Weights of a small transformer language model.
Size: 16 layers, 7 heads of 64, MLP 1216 SwiGLU, vocabulary 32000, 67.7M parameters.
Architecture: RMSNorm before each block, rotary positions, no biases in attention or MLP.
Training: a variant of Muon for these matrices, 427M tokens.
MLP neurons of a small language model. Each row is named by its layer, matrix (gate and up: input weights) and neuron, and shows model dimensions 149-297. Each number is 500 + 50 x the weight over its row's rms, rounded and kept within 0 to 999. Numbers have three digits each. A neuron's up and down rows have the sign that makes its largest values positive.
A block is one neuron, or neurons of one layer that tend to fire together. After each block is what it responds to, as a language model described it from the Wikipedia text at the highest values.

L2.gate245:574458501542518550381501432505506517600550443511486413456536580472548498471468515532436505556522478469466523493541495428504603481562476521470473470505453467518552446599485463524564550434460480484497553410399489526419453444511399426457490518550540547505484481556521419512542542504449519502559544393515461522589422539451500542495492416366549505496558495488553504453578430498548492460481628540519464539517496518486614545469546480492458449471465504421
L2.up245:510564532532470525368524441430541562534509440494548468478504531509522481516459367585486469533547455500407625519583522535519498497533531469443521490481474591463455518595454567508533506517451519447448531495478449476397464489503436436531520450490451571518500509507475410531530495460495546496533609438555447495505439534511467534486433503386557486409570498506557507443553515539508525495454514535555523515447579545489518608472560450464465469477507472413
L2.gate432:526463429551444541502482380454497540484538433479412526576420475496509397545475487551465451460497467475435618487595575488530505429493514446478494528405487482438449490518400500486538452513406558534554473471474374470523485521338445528536528490452462449430398469519524504456443480561514488441532467497560411525579420519555440552449548453436514592476472579538548536493499523528529458474466433528580533448662467488573520491453527476407466466532507513501
L2.up432:465452474442503509530390440514484462574462501549504587512522592451503502595529457561527428588497543464433529497456468518435518497527455515452489497436473530519535395378493502513459496544531584585520448486503542431415553467485465469512482451525489547471485466493531550435619398458559550527423488516544533530522529476428550400564408531510528514478531464600465456528434616536488510486513458476493510520420473549385494487523528437586494437364481546476
L2.gate485:501464562500420504454549406483565654502621497472466560516546531615437403528501411435457490418563480454418526556558407410455554492541519448389404482448502512588481472602527464480466499531613489508513566567497459567503489544527397440497528401483469490403479533549452490506517479441500454468452503538547438503540448501520452542446508412500530500510526552605525493464533547529548525464533455500552334480521499520597543510456477567540506536551485531443
L2.up485:542524520465446496421471537505477576436543429467521560488508449534588371496463444504382511582496491501428512569524421508542469545483563487433414503516444585552564448564460499500516449451553546571517458464493390506387558548551401540537509436498602413422433545491523571533483428537517467481518489475500483451475451563485436558523554533555493421508500503519503457513503542534559557482552509512553455528611512460513526512487450505530412511563522544454
L2.gate1110:461418596426494567469465501480479557549514570515516574489476548508511454525503539415477533525571515553499579492542526476507496487565531516431472382482450584510569506555503463469527487462517438434566440521481584533454378461484475496597483437447453480468522558553441519489590495493474509511479441487537381481427442535552522500461461498424524455469556481498592536482452503545454558469431538575530418540491518503607471485395521446565463520583543481510
L2.up1110:547527463460471489529443414512531556533589380524517445516478571584589463513524437457521433574501543435390482478566533499554478474490559478474363472486408548464427428413529539511516534498568491452468581477506463503436480480460475522513519465496586457470465567551399489515528567503516493392501566532548456474464527566481437509507482438500501456425610564486515518452518526551531456426504475507419431498448438616525577486492623470451441419570555497428
Short uppercase codes, mostly football position labels (FW, DF, MF) after a pipe in squad tables, plus acronym starts (CB, RB, USMC) and headers like Total, Party.

L3.gate846:497553406601455487571531513461569509463514471453523535384518491570439454565509566431473522450501400491546543472546397542379508550548619497425541525517478456468425470538589434471538464432493453403507502530447481481499522562477468414526478425546488484474520455518503474585472506504491602498548540490419470511525506537507514522445520528488431517516553531522524526421612599428479446531464453440555444501513448484518497517599448431549508460500474389508
L3.up846:528533458524490477469518457495441503562512524530581453501511471503496456530475456550462473515467497497479534479518365586534500523513499504419524472459457490482472505557536476441493469402439493426572437460481562493500604538448538545479527481531451521478431409441512443439440584598517482522453544520486575558513417486459578527510418508550518410539536531478504562469536608526532418564424557481510350542551448580431552438469474479433504495476489512575
L3.gate861:644521405502533422360484545592485496485470451474521478550493474600500525454535474437506521514460504494489537531413397502496525553539471428433556468435461413524455535442535530540528472593488544564530492539467498565465458514476590490554477463492562534497584541444487526472445500521503392505493494508549382532448465533536473419505578535502472470528459587535562608441502515553489499390521466521468466463441610510525451506503476495499488468570502469494
L3.up861:525390427513465511490430456553468518389560469561452435513580437418535464444479486457541469480488472412547479384601477471498466666521524503446406593527501529483357489462523545593449495514570628541480537537518492511512517498525539513505491445529432541411492541443490481430516508502409635508501464472458477440469417538626415524485390447510530419529500470570470581503460500560453492425560504456426536552588412534466549445462498448447484512584553576431
L3.gate898:465577423455426477534592474501484443483389581505481501535543500548467533555530480496415430434526451480523538457550518446486537493498434488520413512532437487542467414555433501471469606476449580386443464505507504609519497474469502467405567412595527490611543615563452452539452426509542489484497502465476581469539491578538527531535529516446403490507523561434461534502520532497448489466475529546524491553528507503397468454438448454534461511517515533468
L3.up898:502606490509514514507485529489505540514482484555427542519476459541487603539501455491480439474510527576504553518594525540500476591517494465553486540473462506452550545512474436535495467474450418585529523517424483482468524590532448479486558419467559411493532517504527429546511496503488469430506543497461623466607598546547477515443419538506523450577581557584469447439520414468546431475461382562448499555577396485531485470444463463489482423402484590491
L3.gate955:444514536525501512529464473453541512508517527463548485474530501522524557470528550535474495480506509472511507596511515552545463524484573418511589518494475453533487453450518482461501578467478402536387564491454472486511594573491492432559484484543425576406565424485521490557432405530446485563530599502559563474411447505467426504531399494461564511527500500422512467473478521533506546485525361514411570483412468497489557449387557452541504461421536499655
L3.up955:533517489562524461519444467507626497411525538493527476469526399565533472516509485528456470543541506499368465452423487503405591518592449537497638530519424445396524483485513470510497588413445471458443499493519442448511514478548414529489464416518463484588513446408495429525603475488515452499526557491524526517467442466569478568506471594469526601586524556448449502481537559548429471502517575512525501471500345385471450481473561481632446493469450442514
L3.gate1020:537457539564449534460615495592511458515541500480501537422523630469428455502460546443524469432482543499446495495469502465506536581555567522535447612509542463577478520446552564499530535521487478545532554499341559473544558528448420475414560492543563450541473520498450458527489499515553507485544505534474476521435406465552480588546462575409563553489388489532569478512478546508452537497467524472444571579605469439458562481572535463452549488505443500551
L3.up1020:472520475580493470473545493622464555431562512565450511414519632477471391447468555450507426465491512565446528521561518438523575601565537492553484507434489500550526464509568524500536556508486500564529525523461560366492571532473402564501570469517468476527433519506450402564488520569546529526490531594530478465445461531538496505559422567473576539461500469497490463555446570489473481472538561488509522540672584427446514561533492528486574446524529558588
L3.gate1036:475536589482528439503491514494555615523590570531469545507493458510514452598555517518435552599528447419454514489425517490493526544488538499496493474522500389558483396415561484565567510589503370414488437454490511528572537454557541504427566509508552441454504443452527519491442532469381530586455576520516498500469431604493585558533505436453511526538518526449600504466397568483440539413542429423581392452471471527528473586566516469565532447473481444409
L3.up1036:489437498455555513459563475489472488462521580485514497452537481522538449410461493496494520450415465524492453478542550512523509492562475458468523543549537488541467507540539451427562602543480495618397563479507455516503561560508526536528483535485534417590614478532373594481463506504507501475534377444517424539510544472523414569454479518480448451430545548497486472544348529466505503532539436505408513545489562449485440458488419626527429484546412616406
L3.gate1065:534396454415433470554494492522553439521505511503470464536496461559461507530490572447421492573570387488492541536421506509449500506528457559561486478540544505483446523549529453464522480441354461437459484485500489513536510487529546418495488495482443565452427560533480477425535543533484413411482483512563561541411456505460446565479463491534592511492480498519541552429438486526495433547521496454513548441611532561486538396511533530504469466501473551471
L3.up1065:495444510424494511531454489580528533538580493453409450419483552543423465545536528452447436426485504431437499529442474477580464538520517564542518566461501591483402531488549412533522530488375532440452514528509520431505454445558517435391496564432498535499484592504524387511556569534392511439549411464542528442520461533496484520496526524541530573543489418474546585525508421496539450554511462485517461453519495465462485458502485504489535523495529647513
L3.gate1068:463427545540488508409477558506411521585514484489492515500516517413600573491485420523567479503506463529581553442567604514510490502516429527498466486476407431517486443532516494549510552572519520545465540502457369451505516552472569410457397511551558536515464505501585547512488470596452557524535487504536502489531529480528462525605495569405492500419474550410498555612511618515451469507503409475540414451499475419470492523424502481631457476465453515482
L3.up1068:556457505531550501490471555544430513493508502515535462508614544412533538553443445544451466509462505548547421508567544514595609516557514483561429490546429470493529514487477552577433528495513522472447502527453521446429560536503539468553506484574500522483359453410533600513516527471481463473535525470479525495502534576469437508570464523429500503543472480417537498581548595477437487607452543506472421533482443474492537485435479404553504527558521556500
Football score tokens like 0–0, 2–1 in results tables after | or ;, plus slash separators and vs. in lists; weaker scattered prose words.

L2.gate372:468455440515510484543481487515522529474528481502492499495523455442542500451506431499454596459445469481560455579517521511413535654459590476499526412500443551553497503464477440586519521444441446518498571515450539544473540537547432485426575490491524533443538538510540394535602454498507585412460492506545538483470503497489496516501503511490454413489474576532532495530477583488521543472521483568564526406412495556486502506561476498517511506469400515528
L2.up372:580426509513470436407441569539445398520488538495372632404462514489568563487510438502494516448524500542540433447450470522412483511459510466549464511516552576447570517440484404505555490484438497569541422548487557517461525474511467540552562502518558413507562416553483433442515414542479582520493556547522474452463459485536478545480467573605508432521441525531521581501547564505453460566484486492472483548453515543457524460521474470505505523456444486494
L2.gate650:545611451507511428584519503548607434500405430454439479514469583513541432457398529461517617507490420498510568389394525513509524467431486444490503525544497436567573440571534506479516431464447491439548445451418463479562549430574368535558481441447436430538464454527499427521590444515454559494524568505486529457519443557528613502508518532465529600565534482485527606527599595471419515579506509508523565483486549576556461558506488517560480500423552491608
L2.up650:426528436543498441557552486539500481512453496519418538386459557460557419462452518559517491511561538401524511436504568525516467445441564526418520521510439447574492419485572411549461523424524471383499436479512544456553598493472388554511499502547464453450484365553504403568551498513455511539535495449557499553456434439563533533426548553436577576504511409510524543492515511426541440573502535537508494528480487512522565585520498481569486558458517476532
L2.gate793:456537511498559563468576466441473548566519487441474538487478577601471527590484522509460531432462501483526558506447517531490538470517563515552568492425431460644540399554490426524436625500514407522502578503421540503376538553442450506381614573465489573448455489501480502432494462530514461562599539444477456529453494520526492511482516514554391517522473519477468540498462538399523456536600523527432553547477506485433547515442504478541547459550477501523
L2.up793:511517573514544524477541487412489568611504531491500489502535582504475509550460506475463621467503478448581597510408452527507535504516504487490582457412415446607510444550509399522495604397527382470471558473370570463379546522465469530411607537500446496462468478485484466442484463495506473532515508411497454443483440527465495556429480518522419549552408481478501624469407526401488538507550504470389500548454530445458508482513497512540511492517433439552
L2.gate879:578494498461476550463509460497446476585523565460472337554505428509479435522534518477526496560558458432512519542419516488489511500547512525397568473491498452508416421543502409499461499428475465426466441580538556493528520511547545582511481448508488544555544534479553492528521507525519504511468522513513529502532450579582598434603379412464489524476416548505505449473567572436448486524413562403573400506555430435563368481515499499554482540485425530593
L2.up879:538504459472512430406455435509582454511536428486445351573572528455535522500508476493463526529469481554500519504508428508514448501460454540563388506409483503578549532466476544511470491554586480504564477479502460364475527421557510452491444487433650582548472534381576502493506556523523494522471510581516463454473430483486464503507521531561458523510561590474485529501518519516542568493495524533553544517521461534530558532565580544466492528446483438556
Score tokens like 0–0, 1–0 and 2–1 in sports tables, usually between | or ; separators; weakly, mid-word fragments of foreign names, such as Hi-er-onymus.

L12.gate832:427536481445445516466520524549501487534459501464476356456508574464487497503532561542450493531578508521507586523440446517643528511441550619547557421459560546462542557527481493547478504513480515528577451536470543470479452547467559564527557465489393453378556421547526492539534496418523500545535437490507492522562583402560474571483517491489507478509555535529459518607528437542518547480498476475422642520556531551479561538521449555521504467456518505537
L12.up832:529555552467483551560489500529562539556427561502530494488504554509445505409506429470496443566558487590552497561461540456529516557519491483505533464488564482473618543560507491491564436565567455459504545523464472413491488513610456491508657508466398483450575420536504534518457451453499415545476409436506588479566531449481443460512519565513576457451463531508548531525563539405492534483543496400393619640531512518608452595518374469633466541498553534606
L12.gate901:511447578563471493555467488409456511553515459490521519585535490392467479497489485504492514510596484502509540506548491468553511420582462473510535406433467561411564549496477581501483469472445443435482507473539557513540454504419487384492504527400507563420537454510484487539559538565548598540469531534533589519378504497546498513576507499482502571568518521374512565479544520512579491527451391530439609494517530483532478480499509485481464446491483502479
L12.up901:508425497546450481493497472480509486525451473541546499578531474378488448553527518503497454505468484510494572474531469467527519433451504453555599437464557592471581537547583475454549487463423470506462546520527461499584429519449396383509543501416473492411417521522553475527502534566577455451541453549546587544453581487447462481490603552461489554591459488417507510564462533516559392542421440505521593489570562442528478512543433499530437479470441450494
Closing markup just before a line break: the === or == ending section headings (===2006===), the newline after = Title = article headers, table separator rows |---|---|, and final cell pipes.

L12.gate51:568509612445433458431532428474431525510464417490494559573414430412516617437484492478575488544599487552557532610495545440500605488547484597401498444435446606464441437437532444538409490462454517525470432473479560464481573581531538526475483497442478472494568554454515495532555517476445436552461503515489515444539426553446444439480453430454566481540488561505506523464594510467438525446600564525559475471533481471508478551686475516585513494491483476508
L12.up51:477507467522518452423516448460512447520420386515497403523560445421413499568560513447523544533509591597441510556523555537503493506560472525511477479557513501496420530470520487537509479482456530536496466495594478487431558538524539530438484529482508464508604550547514543501495535445414453532547554477359413496526463553540487441463461405445562482467549466506473517444503592419563516517541503503428470413563430448529521522498430544460444464453446408436
L12.gate437:525464474520475441508498431507582484501450484531532469558530478502604523439604508421469433555507459376478481437508491480504509581546524482537511532604567523523489465460487506480517502481519390449507544438525471571474505513542467469594536511400506453547549508476580488451518492398484428573456509599462565538382446489612609461513454541405442485523456423506489506494509527477473585438573468479431459494454461451541583406510495487564482568446458480565
L12.up437:488446534548513419454512515511479582534462443559518481552528449505504532508592415442506498527456472555388531497506437576524550545559511524544590446482530581430576462459509470547365658555552394504471435430507461551479560551485439543535478523483557518505500460475513416527483450472517508480465444567381542492466483480593519467481488543450481505448445509552522563494525516563439542549517547510428464446518548555509523511565454552573516499437525524529
Final digit groups of numbers after a decimal point or colon, in infoboxes and tables, such as 8.12 sq mi, 57:22, 12.58.

L3.gate70:484468481488388541448454471425569550535524448413514544525539555403370418451587562540535592424572451493527491480557528500482580522471488508581502559489408642461469449525476411529554478551457542465346472436450550502454524566527482515604441489490515475450524407502473450503451512470468498497605477425504469572508531466517522499535541500420456556469465470478533580451424515507491501482488547462474455552420468506408512428567508475394436493491484519530
L3.up70:512565509607460572575449539448464550497474476484474452519528557412474557493578563451573473481525473546520555470492518483614557412450531510499533539498477531510480480512477430504454486463369550504386540493481455410503427495458476602488402503524485481444503518519476457608573520569591481460514418416477472499503566532493515516504420596528525406447504535485513554452475464479477529463433548490497457447571543489501489449437548425563505473450437561474
L3.gate201:541444458454548532388539440417521500559549454534478560489527503581520693538619485578444456507395462539477538542503470544435477502515492531491518501481482468519514465503460558438401440424545506615444450656501481525608503516519615516481508483544507415560520497486470518499368457524588530588512489406493504377430600402452588596522590545537578529450506518454521503501543583482535500401458453484475475420533486483537542459544617487559494583508549562520
L3.up201:495432549563498589441569464441497499506564548525481477592582547593541621516487456572490518523566493500488498530504583554456451510465450519448556474519503524512575494488446516398434519424516543455502428457461489566460457560526581463568540473515491547496525473536480572531437587556517484510579489595461525411462602532579519529562580583582423506350551503458523522528440533517582516547459448462432543425524473452504514479530512581473551480416495499474
L3.gate219:465504455534407507532529506527596561534466556547409468494493449524620624492440445563459419502489438535436473549546492540452541470559482506521433433514451481460571555537529483551427589504521583544478555525544496587393487431497511425494586438465391561523612490607544491506538479532474510413542550462496434494461556421499492604478478509458564445577467494523579558478507487479490566602533441477437509480482470541541579479411447540497454506491499449530
L3.up219:547559468492411514484495571481455474455477496462449573501481484495519585381553494563450426499502522475469530533548495477492508523488371510443458464504441413622473431519353418520530545516418499595488568510522449511447557515573473558446513426500543536504579520476388564452510512513488535572527482476542512511473513475527608527521496503509487456461477589384485532494605507506424523540578439447512408597567505447499454494556457436466522479460469446510
L3.gate489:476507483467466548555512423483442506591514476500514453376546465470387605500476519371423491433533490649517507603488518478526525453430455513489409573463452471520502548509511470386519444472428573444411563473542460532573509485488513519408446459510514534529499543517486538477418594603447492488451496567511529513471673421492490543537473515470540431455536481477550392518471374480453505502507524522522490501525555456520479440454501573537495496518502444472
L3.up489:452470515492444484476519506456528508482414454445454570365365503513624473436462494475535588550389538454519543421526573428523489561536503507482497487486460514503419577429486446409422525416521531503522546445476467486434545448565486521577561493538499483477509432526598497467511519484501429505451525460548559548497461529533497524466479458467516426549507489560455544530525480425571524527492581404422542551505488483495456524603521485513543515477447556551
L3.gate738:463455416472542523530542524482479502559542401525512466465504474445566524543556511615404457433537559510451463494493484546580408538452543477490490426566502464520574518484524497535492541566529458462535511511500539465447456586613453556455481458597478419459425551510463483580493513532520494506524414465593499552545639567555444507562494432638527484481559518514432432408441553448570564502505488418500410517558393464547495474457443467443518473440553527592
L3.up738:453522465542483458506618522513495435496550565581468528490443568557428481506462541435419512492491450520470503481563618512531455507509515495570585455625437510535465527517525524431450512621519482543383511395468496513426505447519438529514486525522464468478486548543424520531567435629475523468520506463507448585470518504593468488462506508478495584464498538547527480453441544434483537523370537457489428477499539433494608443526469516529394536446521520545
L3.gate1014:476472482578478541460591473500579528456481496499429542543528550507505516442453424497508420496639508484462469466453573444575476589518633536537454570576489568468581399556516483469498516442532560507568428429449428511463479494452552534616453503508526499413462465599548426574475529551451562461527412406423491474554491538628539542580522517497524469433542495536494536557565475503442447474509582502511511510513485553535513535516540445543461464450502506485
L3.up1014:489480439586453533505529387494511509516435466453499427550498561470476531440470420562487416419541550422444479522421536439598531473503577457552505590500479548510552461504529452517493524501471548491501413423525596435403504538477549523593460497480521479468469527509540416510502448523480500425498491469358480473556527508640572578534508473453526494415536507535434547438517458474528472512467551547584503503495489622554491537533503479472439488508502448572
L3.gate1145:474424479492454456500479461459544520554562459484484606506521490549447453494451403521527466443561559517437522580551460448524526530506551497391442487474483534534475465553514517534484490514513550515572541544427501461500527556495459453576441507573472431440493555569538488492521429594617455476532546503588499575444502485464480446539524411576592436486576455528540448426534474620456532473446606460530492482505485508519546473549475453599433453524504484446
L3.up1145:524427445466500442507479465559527582468524428491432538496490475533470472485444557476514482538596461516490530458482355466534427537573611482517463457475525445430400496489506569512502637502533414589457523544458452581435526492465480519523454515529475428422515501567438459540474466537531514455501580507632459523506402553448469574510552396509477440470534489547534434419480415545483511467488555515509444519505546454522479477410489475447429467482568562505
L3.gate1211:558517530514450472528562461449497517559500495553546433477484427516536485568582543443420515469605499472536492444455549596486561511494499441565480486417432415498500419453559424484558454571485439478495539362534532516621522452511498533587512545527570494459485452508589466478468500460485528584453553526529589561448481473622603502514438512486397443492367558500492548457423571491496570473479481414461518465462437515479586505564496515590584391483470522473
L3.up1211:563542455507484473541512407460514545538476460530503579465420487526426506524592515408523397554607411399501491466530548519466536415446548413573527546524534449550504407478544415512546530477570428447598543446493523548500479498535498551576477542526553499520470505499506503412486510463568515465489589442413543515452461479578562488404481532505406410485475491496468575517509507456534460506512555452504508494478465501508489530549431587455598479471548509475
Single-letter word pieces, mostly b, d, B, inside unusual proper names and table entries, such as Nor-b-ert, I-b-érico, Sid-d-hu, Laze-b-nik; also MF and DF position codes in football squad tables.

L2.gate194:536458571540562550534557544621419491459544467467450496616401458461418493550544523586413451466596444570531486561446547497596463447471595573429510500483357489531488529418565591550513439554489525515533435441452530568557516480564482503534493495459547485495454525480604391546445467521422522493511513446567525564467457544484469528537533475454544546545477496457392508526536440523569511556516520450498504477618451482531461542555616497567465446541506516456
L2.up194:472545493547585533528561438579540523535508442496507519567437428464518464518520532564491405479515512554516485534518488494590457413555462629456541563539433540599562558511440605533496505554493432550523533490526478578531541587515498522495520509436530528537472500433478515511515428559445444508471512429530496487469551482587594450537544510480457530492492576440485498470517483452576439487513405556537449558623459491495462507560612568489442462538556491465
L2.gate335:430477535492496448488498560468579497557485493462552447558467474406484549383484535448448511431507530511487508483545386529500517424534547483482526531504468539496593578464424572487550570378517469518459460524490517477555464495425490431532358476424558573416527411454487466496527526477468572487652497485509495475534430499532471465559514473456530484436447548529536488454439562451512567544377485463435581494476466520545499497559505489490549500532469633544
L2.up335:517570529480522469520437485509425474467523516528437459450492452517575520479642462486478563521560532547496483503490435460497452539618567409424589575487441432473537477541445510466559445477507571589488527512497441488484486535448573481460590517574572618630526518526480508592398463571511592489452537497465521585523580582546509530503488470488619511540485481442412460534517526451521456602487537473560471433532535491432551517442505508517576415549524501537
L2.gate375:521428575468521484583535431469471466494484479461478393544430470446553562445596452548505403536603526486484468464447416445519446489511441554515520574435493441446523455518450574474577510503521399468499465476443507398574393466482505472482544529542463481492479398502551483511547502480476502463523470499558523478383469450555487544495501508421545466438463542467524506479450538480553535483461498497486485494516550460525582541540528468521466466466499534480
L2.up375:469461564425487570520571404547552491493527422429524421573542544493454602463553551399489527503422515506544522578411487498556589472486455479552500440454447488531424533543432528544463548568596462541447473416539516488589501427535499532500510496491464484541530444477587467510556510420462474445545436440521476499496562394527429525426478477500527474452476501471509519536521460468490504505477478549432463456518531479440476541547565535644483564488523493471
L2.gate759:492491505455466495577498436532449533473432452518500441441466563451587430562503465458487481441543607452515522538413456485460531471599495468487586503568441449563549553540560499580493440501463491495460433458560497490587526533475545537458419509560544447538453467472497566422436498450472463536522533588495508479487382509513452584433560515547529457455499457495487490531489538422509548521445571508456533499541518507447445566470537500468526470566436558487
L2.up759:500520533479414471493550519512400482438462530550454422482444553438531456534458501486551575407524559564474525538399505526459531497539513477511571513494447414492580523564476480554461438526462470530429454360567580518518540502438532481395457420517481490511455501480466530491513481454518474469563487532498512508545442489542567540452497442536558427531529487463497485490580529401419498513429538536550524502495510419473514521493618513514513498557493491472
Markdown table separator rows (|---|---|) under header rows and === subsection heading markers, plus line breaks after page titles.

L3.gate579:509437515470518487550566513505469533371485455376481447454510477412463493479500524568432449503534374569488524614514503568575444521429478444486510550413502554528480507526518563433682493485460462564496425551565470406594547503489467496475551400517468439425531438382444495520438411515468507518503549532440564562463471606402480511565450560553561473575504498529436506472616527514542461483479514557477464563533536487490407445548535588527387527468453469526
L3.up579:532530525415452497448514404456543495596526482474426451526475533448494523508507549442481398522540505520459508595482434531582586402468454454472614519453591487509582484453414505519551497369445503531451504543525522465550487450461503485484409449395415447486448452475443485552487469508529484452586442588472521458436542570474466509508499525550401554518419545541552544502527602531580430495420488522587487489465577547452539474479542599562453491476446447551
L3.gate593:475467516465494515496512435488484491522512461489456503519578505417500503490431559614534378507524469480566477540478483490420518421528414505434568517448507469526522507636580536538488525579508391455523380498532525592613511497518523466474467423605458494521491483469487520408454488403526479560547524564518546537507442494443492638471533403509537372513523549420446564555447532444579412470554400542426495403418567565478450485522416532537506489545466419398
L3.up593:440576509500547437514589418522576513544512480562512415560538406401559561513534471564497444537480510505454529449487425456455540412482437510476502518479436469474528484588566484445487471502432414402491478477539465486510435590427426529499501502538430513454414536492541473519528533441605527410477535575439495452385453555471517528505527492455490388458487565400503555547388526450582545460598442604468472436482530572451523454464525573504489426548482479456
L3.gate631:451495516474547463462485401550506510472496557471501538498460523536584493454552603465489453470485548640550535586449506541503530502532502587419559504497421457513542497582509598481469481540491481505608421434451508499576510533554480605455442443522491514508424469449648551506517560527576488515567517582466472570383545588460547519460488470487499509493400411439519375450426502475443477569523573533488506457511520426426547491491516443561531503563437428457
L3.up631:495465534527552497465562429504510532468540522469495568459469484487500465458560485550442503495518579626565463524495441478523428456569464567483449488495462413518527568522476519497508472475500409552573486463456538493582480612457531513475566496548526527500453510451571524601572462479521558521539400512359461476466524574466563517451567529446464429449407436459496427470452582455476482531493532399454566404531444431413508476608499520551416449483400518491
L3.gate801:440491542515427530555556463481518477501461410370523580479425548523456495497504484499496455414605503480540532583504517437551477474573495513523478502507502409486490395520401439387512448529611436507483445495520474481583553578533477510503500469550523409466476527456498479494516481495483422520547499419515531557468487526441413569531470514511654551454471416583560570463558495424509491463468553487447456411532475471517410505437549499583522468431538506502
L3.up801:494484542469494535587502519484496513493480496418489520504464524468507551414539480555497508538582558509515555530426577469552444487553454467575524452449482402525526443543442500401480528650527461591464467528493482511464509547540587592515569376514601435489525449392512509490467464496497470465605541442499553595445488594451533540523514439519560594476448514526508475556529482473478563474508452477479508475551474479393490454455477539586505548443513413465
L3.gate831:491513528448443503514471510467535423495512521458551450450493559518470465431516536481439470489524489532523478521480478531522556517447527379564429515460626580565537429451507584510530491558439523541494470469527379504541434498533524474444462505466464474534452432519475387485566454433505470455528526530565491519512479541478444475425539503457429405471557448524545546461526504447579485551632436495562509502425585443519573502545409474475487571579485414570
L3.up831:520536477471521535471462514502521456459475493457555446388486598606467590423499482506380420524473510512541438526492455487459517547505530491445466450457553565453592449444557549532538575453505464493524568583505474485603546443503455501409457571499504492561399438574575423477524466426535540462436515551555462504529533462500522538408548593515447475579482433523522500495503493391611429414545502532468404471443516521562566539510568448466442552523457511479
L3.gate939:509505503489459388587451478617533508440499616453574573450500545549540511529585530420544538598594523418441496523509483429479415487507370550533555487529542532574559512441480548388543525544570489545487466530521478531384518533520455433469407404504466540518429458427507511544573600501505456572577521486555495409442534543502505559462505460529415458566432543478498549432510492475477531508506503498467483489580407485471455476472509526605627484535562522526
L3.up939:503440492478481439591495487602524490574502541527523435433560453469499485426563472441621400481530558481420484484503471452454515413524356473508516546489406566459545557496494540467505502304389520501511570574464487520474546396524573451521469471533487577502468414511527485503473448534454460561481517520474444526458526454438447483414540539559503526508440387431507497417549527531501562503532436549408522420538476464498510540483612526506538532555513469488
L3.gate968:491494609481570384480514569461474523503501602425515495528575519496513526515571385491467478457486488540481464566437532473568506449585458496535481516537465538430608597521502497486480405501560535477430531473584556482615474441423462418478505528486501425418474520491499479567468511523503529558409516582552414532449510514499425586454535482430485496440429520373464480485440495491527525529448434516416598575427573433561502619516516466426563520478512582492
L3.up968:522440474459585394529443536447472384530417522524506508538570536501511518518645518465404485525506525510459494537471414401506554493560401499495460460462490516399549594476561533472518454540603440424456527429466486493542527417496535472559539470511628435492436603450532455568480537495518509491437509533561440534450518489536459484517596527440466475436368530400560550454480583473441522544395493383432558474446467478461443505535458410498578488562483507562
L3.gate1122:518543454559556599533535426503500480520531452571540525543495479458498505491443470515552584491513535493469532581531503526510545447544500502424592493458615445439540499449513478518487496562407471488474432542483459466470428483517499595524510446472541494435506558516457453494487536503480523476462514461467407602496508465552452589510415514510502480521463415576470558515513527520610513512530449467620507509485436394491538498456486540499463434449420527526
L3.up1122:437543498537423555550565480503518440569456488492495479441567526449512519520495508508511545475484537502547573468443510462469461467601513434541560447479538370469559469484454434415490455524436496507526491460456468493500546444537615573483491549475491530516520539401519527600492511544522551458500533484553484558472480510485470570495518526489422456561593504540498522463536506517528479571563531558559499368511589513429433530421451449484521492434407490426
Fires on the second |---|---|---|---| chunk of markdown table header dividers in sports result tables, and weakly on scattered word pieces (place, s, =).